python train.py --d_model=640 --activation="swiglu" --rope_base=10000.0 --rope_fraction=1.0 --attn_scale=0.125 --tie_embeddings=false --parallel_block=false --init="uniform" --warmup_steps=0 --decay_fraction=0.864 --decay_shape="linear" --final_lr_fraction=0.0 --seq_len=768 --steps=10095 --dataset="wikipedia_en"
MLP neurons of a small language model. Each row is named by its layer, matrix (gate and up: input weights) and neuron, and shows model dimensions 48-143. Each number is 50 + 12 x the weight over its row's rms, rounded and kept within 0 to 99. A neuron's up and down rows have the sign that makes its largest values positive.
A block is one neuron, or neurons of one layer that tend to fire together. After each block is what it responds to, as a language model described it from the Wikipedia text at the highest values.

L8.gate433:36 34 45 48 61 50 68 52 49 57 58 56 26 61 50 40 46 50 66 48 61 53 51 44 63 50 51 63 39 25 62 56 56 61 42 29 36 93 55 50 61 39 50 70 42 50 53 48 51 21 30 53 56 54 71 54 51 50 64 44 62 54 57 39 55 42 50 42 47 50 58 35 60 42 64 59 57 47 50 39 44 62 57 38 58 38 53 33 36 44 77 57 61 61 41 85
L8.up433:53 51 52 63 45 57 43 48 42 58 53 46 62 31 48 50 59 46 68 47 59 23 39 53 44 50 33 46 56 73 30 64 45 50 32 64 62 39 50 44 67 55 55 52 39 62 52 51 66 52 54 60 43 43 77 57 53 41 65 57 49 50 41 48 56 73 67 50 42 41 43 42 40 46 54 37 53 56 43 63 58 33 46 57 37 27 51 51 81 68 18 57 42 57 77 60
L8.gate902:35 27 65 50 58 66 47 51 61 48 28 70 32 47 53 47 64 62 47 67 27 51 49 62 63 32 43 60 74 38 54 55 44 41 61 63 45 66 40 46 52 74 59 48 26 45 72 51 39 64 50 91 61 46 53 66 38 61 43 73 78 54 09 50 48 51 30 53 48 51 49 58 55 40 55 52 35 60 52 45 60 61 41 45 53 42 54 49 50 44 41 54 57 25 49 61
L8.up902:38 60 53 68 27 66 43 57 66 48 56 64 60 54 53 52 67 62 59 36 49 56 52 69 33 44 39 41 44 63 57 48 50 40 72 44 33 30 60 46 40 32 38 63 43 50 48 45 30 51 65 41 61 44 36 40 50 54 51 32 62 43 47 60 30 58 33 41 43 30 23 68 42 34 58 62 55 41 57 39 51 51 46 35 54 43 51 56 68 45 67 59 47 42 48 48
L8.gate911:43 40 26 50 73 70 52 49 43 34 55 39 66 32 58 51 57 29 65 53 68 43 44 25 66 38 53 54 48 54 35 39 44 54 43 30 52 55 55 51 42 59 53 39 35 41 51 68 54 46 28 49 36 69 49 52 54 49 66 52 63 51 61 33 45 45 50 38 49 55 45 55 60 62 61 54 57 69 65 63 54 50 49 41 35 45 53 65 53 47 41 44 53 50 43 29
L8.up911:59 48 67 42 55 58 52 44 64 54 55 39 30 37 47 67 38 50 50 54 25 61 45 30 48 37 51 49 67 41 65 46 62 47 57 58 61 45 34 57 64 24 48 85 41 56 57 36 50 67 64 43 46 68 51 33 62 49 78 48 78 41 60 43 28 68 42 41 67 43 50 60 61 64 63 45 47 48 51 76 49 42 33 75 25 45 64 54 57 60 66 70 53 54 64 54
L8.gate948:32 43 64 19 55 72 46 54 59 52 40 54 37 43 56 51 41 54 49 25 65 62 55 47 50 63 43 57 43 56 57 47 65 71 55 49 65 48 51 79 45 52 44 69 50 56 68 62 45 44 71 46 30 57 50 48 48 66 53 58 32 42 42 42 49 36 41 53 64 43 48 63 76 49 52 36 58 48 67 29 49 51 40 49 56 31 39 41 50 21 55 45 79 48 36 52
L8.up948:39 48 42 33 74 37 57 37 61 70 41 42 38 44 61 20 65 50 38 38 53 34 34 48 48 74 28 42 36 54 38 44 44 50 77 49 52 47 57 21 28 52 38 70 60 67 63 38 61 40 39 24 48 52 32 66 67 65 71 40 37 54 57 49 41 64 69 38 25 53 45 59 49 42 22 50 57 50 51 44 56 79 39 54 53 60 56 19 57 50 43 51 38 55 48 62
L8.gate1175:53 20 40 52 32 77 67 45 38 62 46 53 51 30 41 56 64 31 69 43 57 40 50 47 67 42 55 74 39 45 42 47 61 58 43 60 29 55 40 33 45 41 77 55 48 41 53 21 64 38 40 38 16 67 49 70 62 65 39 62 61 57 24 47 35 40 53 41 54 62 51 31 69 54 66 45 61 60 67 39 30 46 57 70 54 33 45 55 41 54 45 58 52 64 59 58
L8.up1175:54 40 63 50 26 65 60 37 60 66 44 67 45 33 45 52 49 30 71 56 37 46 66 36 63 28 38 57 58 26 59 74 52 44 45 43 36 64 35 29 35 29 62 38 59 28 33 52 49 46 59 41 54 72 49 44 52 34 49 64 54 65 51 54 56 68 50 70 52 51 63 28 69 26 59 32 64 51 40 35 52 43 42 59 80 51 51 34 31 44 56 73 49 53 70 45
L8.gate1328:51 51 36 62 29 70 36 52 55 64 46 63 33 57 61 56 68 51 54 68 66 45 34 50 59 45 49 49 39 54 49 34 44 26 25 58 28 48 39 56 53 47 48 50 31 54 71 34 43 22 83 44 30 45 40 53 41 39 44 55 45 37 52 51 48 42 49 28 28 39 50 57 60 44 30 52 58 49 59 38 42 34 42 55 56 37 36 44 54 36 54 85 53 53 36 44
L8.up1328:50 36 42 47 57 40 58 62 40 65 71 56 34 60 57 30 34 58 54 53 46 46 47 51 66 61 48 33 56 37 65 49 49 45 50 44 55 37 39 71 51 26 59 50 47 68 59 38 46 33 63 69 45 47 45 52 48 47 65 55 30 65 37 46 48 45 55 42 43 50 40 56 50 48 59 40 38 41 60 35 32 44 37 43 77 30 64 32 48 50 40 50 70 60 56 54
L8.gate1994:66 46 45 32 49 48 44 38 60 47 37 21 21 66 61 48 53 43 37 27 30 68 48 53 32 32 48 63 50 52 51 57 62 45 42 44 54 55 22 58 55 50 60 42 70 72 64 41 47 75 64 45 47 50 40 67 56 44 56 45 47 29 60 46 62 54 35 34 50 53 51 46 33 36 80 70 52 46 45 51 54 42 48 67 87 45 58 33 69 55 41 68 54 32 67 59
L8.up1994:46 35 35 53 49 33 60 53 44 38 47 46 57 31 71 47 56 66 37 39 52 56 34 66 55 34 49 63 38 28 60 51 54 44 44 53 65 54 32 53 72 46 44 29 47 30 48 46 63 47 50 49 60 50 42 32 44 52 46 69 25 53 44 44 59 45 47 58 70 25 66 62 34 49 53 60 24 76 18 58 43 57 51 46 63 47 26 59 34 43 30 23 35 30 65 42
L8.gate2075:60 58 49 29 43 47 59 50 69 60 37 51 44 55 53 56 50 67 60 65 52 65 56 79 38 44 62 56 63 49 49 78 38 41 33 54 68 38 46 60 43 53 69 48 36 51 65 52 37 50 35 58 50 33 48 51 54 62 56 64 75 37 43 57 62 41 31 44 32 61 46 48 57 28 59 55 70 43 43 68 53 58 51 66 41 19 50 54 58 56 45 49 40 45 52 46
L8.up2075:41 56 41 41 43 60 38 46 61 50 42 62 42 35 56 49 50 64 51 53 36 57 64 68 45 53 41 37 82 48 54 61 59 47 29 44 58 47 46 58 46 64 57 37 52 40 72 43 45 61 58 46 64 32 52 68 56 39 57 80 52 30 41 72 77 37 51 21 27 69 47 53 72 41 30 48 45 33 44 56 63 63 40 65 46 29 40 46 48 54 43 68 45 61 58 50
Letter "s" fragments

L13.gate798:31 70 39 38 48 41 63 37 47 59 46 38 66 97 46 41 36 64 41 57 47 39 58 58 46 59 34 67 27 48 63 33 43 18 42 58 46 45 40 53 66 42 53 47 41 38 65 59 65 44 35 41 47 58 59 48 56 32 36 51 45 29 49 40 21 46 60 52 53 71 37 49 68 32 75 58 55 47 50 36 45 54 41 47 45 61 43 76 56 66 50 53 67 64 60 59
L13.up798:60 62 55 54 44 46 53 60 40 59 55 51 42 58 49 59 53 30 56 57 44 63 54 49 34 45 55 55 54 73 58 58 54 51 57 41 52 60 50 80 61 47 62 65 28 23 52 42 62 46 53 49 58 70 42 55 75 46 58 61 38 24 70 43 54 23 34 51 67 56 46 44 42 56 87 53 67 64 43 13 64 47 47 34 48 35 75 48 44 43 45 65 48 66 64 61
L13.gate2507:55 59 59 62 51 63 27 35 44 71 45 57 53 55 48 40 48 48 52 40 56 38 74 45 57 58 38 59 50 64 68 52 48 62 66 60 57 28 63 51 56 67 52 46 35 38 68 43 25 51 52 46 48 49 55 61 24 36 65 73 59 43 61 47 60 45 53 36 40 71 36 48 50 39 63 34 35 52 61 29 71 50 45 42 78 54 39 59 39 58 52 51 51 58 67 63
L13.up2507:42 62 54 51 59 60 62 69 37 43 65 49 31 68 33 47 69 42 76 32 60 47 67 49 32 63 53 43 39 46 46 43 30 57 56 59 46 49 36 35 43 55 38 64 38 45 45 56 54 46 41 44 72 48 38 54 42 47 62 41 56 53 52 38 46 38 25 51 61 58 66 46 71 38 53 57 42 43 78 50 63 62 45 54 67 62 30 37 50 46 25 50 53 69 45 79
Adjective completion tokens

L13.gate803:57 56 48 62 58 69 73 54 60 80 45 46 43 31 52 45 65 38 47 44 66 54 46 67 44 68 42 60 34 63 32 73 49 60 59 27 50 46 41 56 39 64 75 80 40 41 58 16 35 54 54 56 62 45 59 50 70 57 58 45 59 60 45 45 59 56 20 40 63 68 44 55 60 51 37 44 64 53 82 69 44 62 54 54 42 42 59 54 75 62 54 22 41 57 53 34
L13.up803:52 51 33 65 72 29 48 44 38 51 60 42 49 51 52 41 48 51 65 53 29 68 29 64 35 29 57 58 57 68 59 58 65 38 76 51 58 72 48 54 35 67 58 46 51 45 44 52 54 40 50 44 30 42 75 49 62 60 50 52 53 57 47 42 46 36 55 48 42 43 51 39 59 42 40 63 62 35 50 53 34 19 40 77 48 49 42 40 55 56 61 55 37 54 64 65
L13.gate1870:47 49 44 56 45 72 50 62 63 29 55 49 42 37 68 55 59 43 48 55 22 51 30 51 56 19 53 50 54 39 50 63 37 56 30 25 38 42 54 63 48 56 62 36 45 43 48 56 61 59 51 73 47 44 27 32 55 60 51 49 56 30 23 54 80 51 55 19 21 43 50 50 56 38 51 38 63 61 47 48 41 49 56 51 43 32 51 41 51 44 41 33 52 40 49 53
L13.up1870:57 59 44 50 61 23 55 55 56 63 61 51 39 56 62 38 79 51 58 56 62 55 43 46 55 74 65 43 45 67 33 57 52 41 58 49 51 31 50 40 65 47 65 49 37 56 58 34 65 63 50 61 62 34 39 38 48 50 56 58 37 36 40 34 59 45 43 58 34 52 46 66 54 33 58 28 66 58 48 54 42 48 53 37 70 46 45 48 57 45 56 37 38 36 56 58
Plural noun endings

L3.gate1337:40 21 31 51 44 55 73 34 49 59 56 68 42 36 55 56 72 36 73 49 65 59 43 33 39 33 41 45 41 69 42 50 48 45 36 60 71 47 67 43 34 42 35 64 59 51 50 25 45 34 47 67 52 53 49 53 29 49 62 59 71 38 47 57 42 36 50 58 51 45 20 33 55 45 59 52 28 47 55 50 51 39 47 52 56 54 63 40 80 48 30 49 70 62 49 35
L3.up1337:48 42 38 62 70 74 77 58 46 50 46 74 27 43 51 59 86 35 66 53 68 46 62 43 44 41 34 53 31 63 41 41 56 57 29 48 64 67 47 33 32 51 36 63 59 29 32 28 49 40 53 71 43 43 32 57 41 22 61 34 56 53 59 55 24 55 47 60 46 49 31 33 64 46 54 58 24 28 44 44 53 39 31 47 50 55 59 42 61 43 38 51 57 58 53 26
L3.gate2006:53 45 52 56 43 57 40 39 39 51 71 52 52 42 66 74 41 52 43 45 38 71 41 44 61 61 44 46 46 34 48 49 53 65 42 34 74 40 54 32 68 41 74 61 53 52 40 53 46 55 81 63 43 45 45 42 63 49 49 54 22 44 50 31 50 60 38 49 53 46 54 26 50 51 55 67 47 55 37 53 58 62 46 64 52 67 41 61 37 50 48 59 57 66 37 57
L3.up2006:42 47 33 54 52 29 50 53 44 60 57 51 48 63 48 61 42 54 58 43 34 46 53 57 42 57 55 45 41 41 69 60 45 56 42 39 73 62 47 39 72 39 69 68 63 42 52 48 48 31 81 52 53 49 54 38 44 39 55 67 29 58 41 65 60 37 65 58 49 33 45 41 55 45 67 70 40 50 44 49 48 64 29 49 52 62 64 40 36 42 63 40 17 57 53 66
L3.gate2048:49 55 60 62 49 63 46 40 36 39 32 50 27 66 44 58 50 37 54 56 68 85 52 47 21 45 65 47 53 40 53 70 47 38 12 50 53 63 55 42 34 26 39 70 55 41 49 47 28 46 70 41 41 62 73 63 38 31 69 44 46 70 41 52 38 59 46 48 52 56 47 57 59 48 62 60 45 42 33 32 35 34 48 53 54 48 36 54 49 34 52 66 71 51 48 53
L3.up2048:55 49 46 55 74 59 62 44 39 48 50 48 38 59 38 50 73 60 66 52 58 63 36 55 41 38 48 39 57 42 50 53 33 58 36 55 50 42 71 33 52 44 46 70 63 32 35 55 42 47 63 42 55 62 47 57 70 42 59 37 45 54 45 39 56 35 50 42 43 49 54 51 58 57 66 53 52 57 57 38 51 66 35 30 26 43 50 50 39 40 54 50 80 50 51 40
L3.gate2512:17 52 40 54 50 55 46 31 49 77 18 35 26 46 36 73 56 47 34 61 59 44 54 36 41 49 62 32 60 40 48 40 55 40 66 42 55 56 51 32 52 53 39 56 63 33 63 41 41 37 40 36 51 58 50 52 45 45 54 54 38 63 55 20 48 48 58 31 54 45 44 45 49 59 74 45 59 63 27 38 33 61 38 29 47 45 46 30 33 38 41 45 46 61 62 61
L3.up2512:40 42 54 57 47 60 44 43 46 47 45 45 42 47 48 47 50 46 27 55 65 65 65 33 59 42 58 59 68 45 54 62 55 43 58 45 41 56 57 53 62 39 55 76 47 53 72 39 54 52 33 35 41 63 50 43 54 42 62 49 41 61 50 33 37 54 60 42 60 51 47 30 47 55 68 54 46 60 51 46 64 53 47 39 20 57 45 44 22 42 41 63 53 50 40 52
Quantity, size and novelty words

L3.gate456:37 48 57 56 39 38 53 54 42 68 53 48 60 64 66 54 54 49 52 34 47 53 36 53 65 29 52 41 48 34 66 53 46 44 51 40 51 33 57 47 66 51 54 60 75 52 40 26 66 42 50 60 32 29 37 47 49 51 60 72 62 67 60 41 39 65 59 52 34 48 31 38 39 47 49 44 80 48 82 37 35 37 47 41 71 49 61 54 50 54 57 52 48 57 55 49
L3.up456:39 52 31 48 64 36 43 65 33 63 41 47 48 26 50 27 69 54 59 44 42 54 52 53 59 68 37 67 41 28 48 50 49 62 58 38 70 46 56 56 62 37 34 61 49 48 57 42 51 67 33 56 53 81 58 59 46 52 46 57 51 58 55 57 66 44 56 56 58 40 51 57 60 45 24 60 61 48 55 51 42 25 77 45 44 50 36 61 49 48 75 77 57 31 25 42
L3.gate662:70 69 58 32 37 65 20 42 58 26 62 49 53 58 45 51 50 61 72 44 69 55 45 66 41 48 69 48 36 53 60 65 69 51 45 50 47 78 51 47 40 55 36 65 43 40 66 31 56 48 47 46 50 48 48 48 65 50 56 48 35 62 66 19 28 45 30 52 42 42 63 58 68 50 45 48 66 52 27 18 40 56 64 59 58 36 55 52 62 54 52 56 53 48 70 65
L3.up662:65 48 35 39 61 34 80 54 48 63 50 51 51 71 40 41 40 54 30 51 50 56 51 37 42 52 26 51 44 65 19 53 54 62 44 54 73 61 36 55 58 51 53 44 79 39 48 55 48 47 65 56 52 63 44 61 54 60 71 71 64 46 32 58 58 62 63 35 48 39 35 42 44 45 38 84 43 34 54 74 35 54 56 62 57 36 43 52 48 45 40 35 56 36 31 62
L3.gate1574:67 28 53 30 44 44 44 44 27 50 40 53 35 63 51 55 56 34 58 37 52 23 26 54 46 49 43 49 51 51 45 42 41 42 42 38 61 50 50 34 50 55 28 63 53 43 33 42 61 68 69 42 35 49 23 58 56 41 77 56 40 54 39 58 60 56 43 57 45 52 32 40 49 47 46 70 36 57 45 42 42 54 54 24 77 32 22 40 47 47 62 76 59 53 27 53
L3.up1574:53 37 64 65 21 50 52 43 59 54 55 68 43 42 55 38 42 58 56 53 64 46 50 21 50 71 40 62 50 47 26 25 35 36 73 48 57 48 39 37 63 35 63 36 45 62 36 27 53 41 28 38 68 43 57 58 67 41 57 70 71 50 40 35 41 49 50 54 43 48 23 56 51 65 36 52 36 73 58 39 20 54 25 55 34 44 48 59 57 32 63 63 44 33 41 40
L3.gate2224:50 26 67 50 48 67 35 54 59 56 58 33 56 59 47 63 38 59 43 29 48 31 54 48 44 38 41 78 63 41 47 65 42 28 65 49 41 69 48 40 40 56 43 43 68 47 53 35 59 53 44 41 50 39 40 39 70 75 39 63 39 67 38 67 29 52 53 29 43 55 28 70 34 60 44 40 56 64 38 53 55 35 50 58 59 42 35 45 32 40 54 65 65 37 61 50
L3.up2224:46 45 61 60 43 68 51 70 56 49 45 45 56 50 47 41 32 51 52 53 38 67 47 52 66 16 52 53 43 45 72 52 47 48 68 41 62 54 58 52 60 65 32 54 56 55 49 48 47 39 44 65 49 44 69 60 50 49 38 44 50 55 48 28 15 57 63 78 74 56 55 15 42 40 57 53 44 37 51 47 48 39 73 52 75 65 46 38 61 49 55 65 43 34 68 44
Word start after brackets/quotes

L8.gate149:48 39 49 49 71 61 56 50 67 63 41 45 60 42 37 58 22 40 58 36 38 38 64 45 59 38 40 40 46 37 58 48 54 50 74 80 31 40 64 50 56 57 44 53 25 32 63 23 25 49 50 42 39 68 70 58 60 55 46 36 34 76 37 61 58 46 54 59 38 54 77 64 64 54 38 59 54 47 28 42 53 76 41 28 59 50 61 41 71 31 39 25 76 51 58 34
L8.up149:53 33 59 58 36 49 43 62 61 64 05 38 50 65 64 50 55 61 58 45 32 41 49 44 63 52 50 42 67 60 43 63 59 41 47 65 41 49 17 40 40 43 56 65 54 28 24 69 61 54 36 46 50 66 68 62 48 44 55 83 37 44 37 61 46 60 56 40 60 26 56 55 48 32 49 62 49 54 59 65 62 60 51 57 65 43 53 74 50 36 58 63 60 81 50 35
L8.gate478:47 54 69 49 66 31 54 48 63 49 63 66 41 38 43 34 64 48 21 47 77 53 64 46 41 53 40 64 43 37 76 46 56 65 46 51 64 47 67 44 47 52 71 70 34 78 59 58 43 38 47 29 51 42 46 71 71 38 49 50 54 51 40 55 46 44 59 41 47 56 63 54 57 54 35 59 54 50 49 39 49 39 37 45 52 43 46 61 47 40 43 52 46 44 78 61
L8.up478:40 54 53 67 51 41 51 28 48 71 45 43 31 45 41 55 59 46 44 68 59 56 76 31 59 44 52 33 48 42 58 46 46 36 40 51 29 44 30 18 37 52 62 46 35 47 59 32 38 45 50 29 48 56 43 35 62 36 49 52 39 45 67 57 50 48 51 47 59 51 31 50 32 41 45 49 44 57 56 51 63 58 24 34 57 45 50 49 55 45 43 55 68 33 54 59
L8.gate1517:56 51 44 48 35 47 50 47 57 55 86 77 50 30 55 40 62 52 42 43 68 50 71 45 72 51 53 53 46 53 50 60 64 40 51 53 41 52 57 73 60 50 39 45 68 59 62 55 42 45 48 43 38 47 38 69 64 37 51 43 68 43 35 43 62 30 48 45 45 39 42 48 61 43 32 52 41 52 42 56 34 34 67 13 42 40 54 65 57 28 38 34 28 33 61 42
L8.up1517:59 16 42 52 55 36 79 55 38 42 18 37 56 51 66 62 51 49 69 52 72 71 53 48 64 28 59 20 47 61 40 39 47 48 54 42 50 58 81 64 38 46 40 57 51 63 64 42 46 39 44 55 52 76 63 45 63 32 41 33 44 68 45 64 42 18 42 43 49 58 45 38 72 55 42 59 42 72 66 26 63 55 32 32 59 56 53 69 36 42 33 38 24 41 46 47
L8.gate1601:67 35 57 45 71 41 45 43 45 55 55 27 39 41 56 31 53 18 53 61 45 29 55 33 54 53 42 35 57 39 71 62 71 36 52 65 61 51 51 41 44 72 30 42 45 23 22 38 32 54 78 25 38 54 46 51 32 30 46 52 45 49 50 58 45 51 44 43 53 48 56 45 57 63 68 32 36 77 68 32 61 55 45 52 51 44 60 66 65 43 65 65 65 54 56 62
L8.up1601:48 50 59 64 45 58 50 42 41 72 77 53 39 44 47 39 40 53 60 42 43 37 60 40 43 50 63 66 61 48 60 54 61 20 62 25 68 40 47 41 44 52 48 58 60 39 34 54 49 37 77 43 39 36 58 62 17 34 38 43 59 66 46 54 52 35 29 44 53 64 58 38 68 64 78 59 55 55 67 30 61 52 56 39 47 61 46 28 63 58 57 72 51 60 55 43
L8.gate2007:47 40 52 80 50 36 57 46 44 38 58 49 51 50 52 73 45 35 25 49 58 50 35 40 58 32 37 44 49 35 58 41 77 55 67 52 48 55 62 47 51 57 45 77 46 47 77 54 67 55 53 34 37 61 67 58 35 46 37 54 46 51 41 62 60 33 72 49 47 55 33 39 24 49 42 59 53 78 38 55 62 48 54 36 65 24 43 57 37 36 49 18 54 44 62 41
L8.up2007:36 51 47 47 40 37 45 64 39 61 78 53 41 15 43 35 58 48 39 26 57 31 51 43 48 30 28 53 45 56 44 53 65 43 46 49 31 47 37 40 51 46 45 74 51 65 40 60 65 68 53 54 46 60 50 59 68 36 36 39 63 65 35 49 58 57 55 55 47 51 60 46 56 46 71 49 34 49 51 56 47 49 52 42 52 49 18 61 50 51 55 61 57 70 61 37
L8.gate2171:58 65 58 69 51 69 60 35 33 56 67 72 53 61 58 43 26 29 36 49 59 42 60 54 33 40 74 56 37 40 59 51 76 39 45 61 38 50 65 39 61 65 40 52 47 63 32 45 64 37 52 50 55 62 65 49 53 65 56 35 54 47 36 43 81 45 57 61 56 48 33 30 45 32 70 41 59 60 66 40 56 44 47 33 67 64 36 38 69 64 76 27 51 42 51 36
L8.up2171:42 70 55 48 39 31 44 44 30 55 50 46 27 43 40 48 43 31 44 60 39 64 44 33 54 52 49 40 60 40 47 44 65 40 56 48 50 37 67 48 60 57 38 53 57 52 52 44 58 55 48 66 24 36 70 65 57 37 30 33 51 34 55 58 88 38 68 57 44 53 47 42 41 71 48 48 25 44 41 54 59 60 56 55 80 54 57 41 73 61 47 55 51 61 57 49
L8.gate2239:65 46 35 32 51 58 28 45 53 69 58 30 68 40 64 69 40 48 46 66 45 68 53 65 70 43 66 49 29 49 57 54 52 50 52 45 47 64 24 54 44 31 78 65 49 55 42 61 42 24 39 45 55 39 75 16 54 38 46 55 29 65 47 41 28 62 44 39 46 59 23 45 62 74 35 68 62 26 63 50 39 38 62 49 46 24 42 54 51 48 57 48 40 44 61 51
L8.up2239:59 71 45 66 32 54 71 37 31 53 61 64 36 47 46 27 59 67 59 50 59 51 49 49 66 58 63 56 59 38 51 55 72 60 55 27 48 49 55 47 35 72 40 63 66 54 79 44 46 59 42 53 68 51 16 37 31 41 58 41 51 44 64 49 64 71 26 29 43 61 55 61 47 49 52 32 62 51 48 55 69 60 40 47 29 61 41 35 39 53 54 51 52 51 63 56
L8.gate2432:61 51 53 62 66 51 50 49 48 36 60 68 37 47 59 56 59 46 45 68 62 46 48 51 67 39 51 60 42 53 43 56 61 23 40 57 35 60 32 49 62 66 37 57 68 55 45 42 45 39 70 45 78 61 42 52 34 47 38 48 65 35 18 39 26 46 31 55 64 55 63 60 39 50 65 26 37 58 81 50 55 64 51 66 60 65 58 59 63 67 43 47 72 64 51 74
L8.up2432:47 40 60 61 81 32 57 45 41 64 62 43 34 53 68 54 53 57 43 72 66 61 40 30 42 40 55 42 40 52 49 60 32 63 33 48 63 54 54 61 55 62 43 43 47 58 37 30 55 46 58 46 51 45 41 51 58 66 59 54 43 37 42 57 35 33 58 39 42 33 59 39 40 59 46 49 36 63 47 60 68 48 37 40 47 56 54 59 48 57 62 55 60 67 51 70
Comparative and adjective suffixes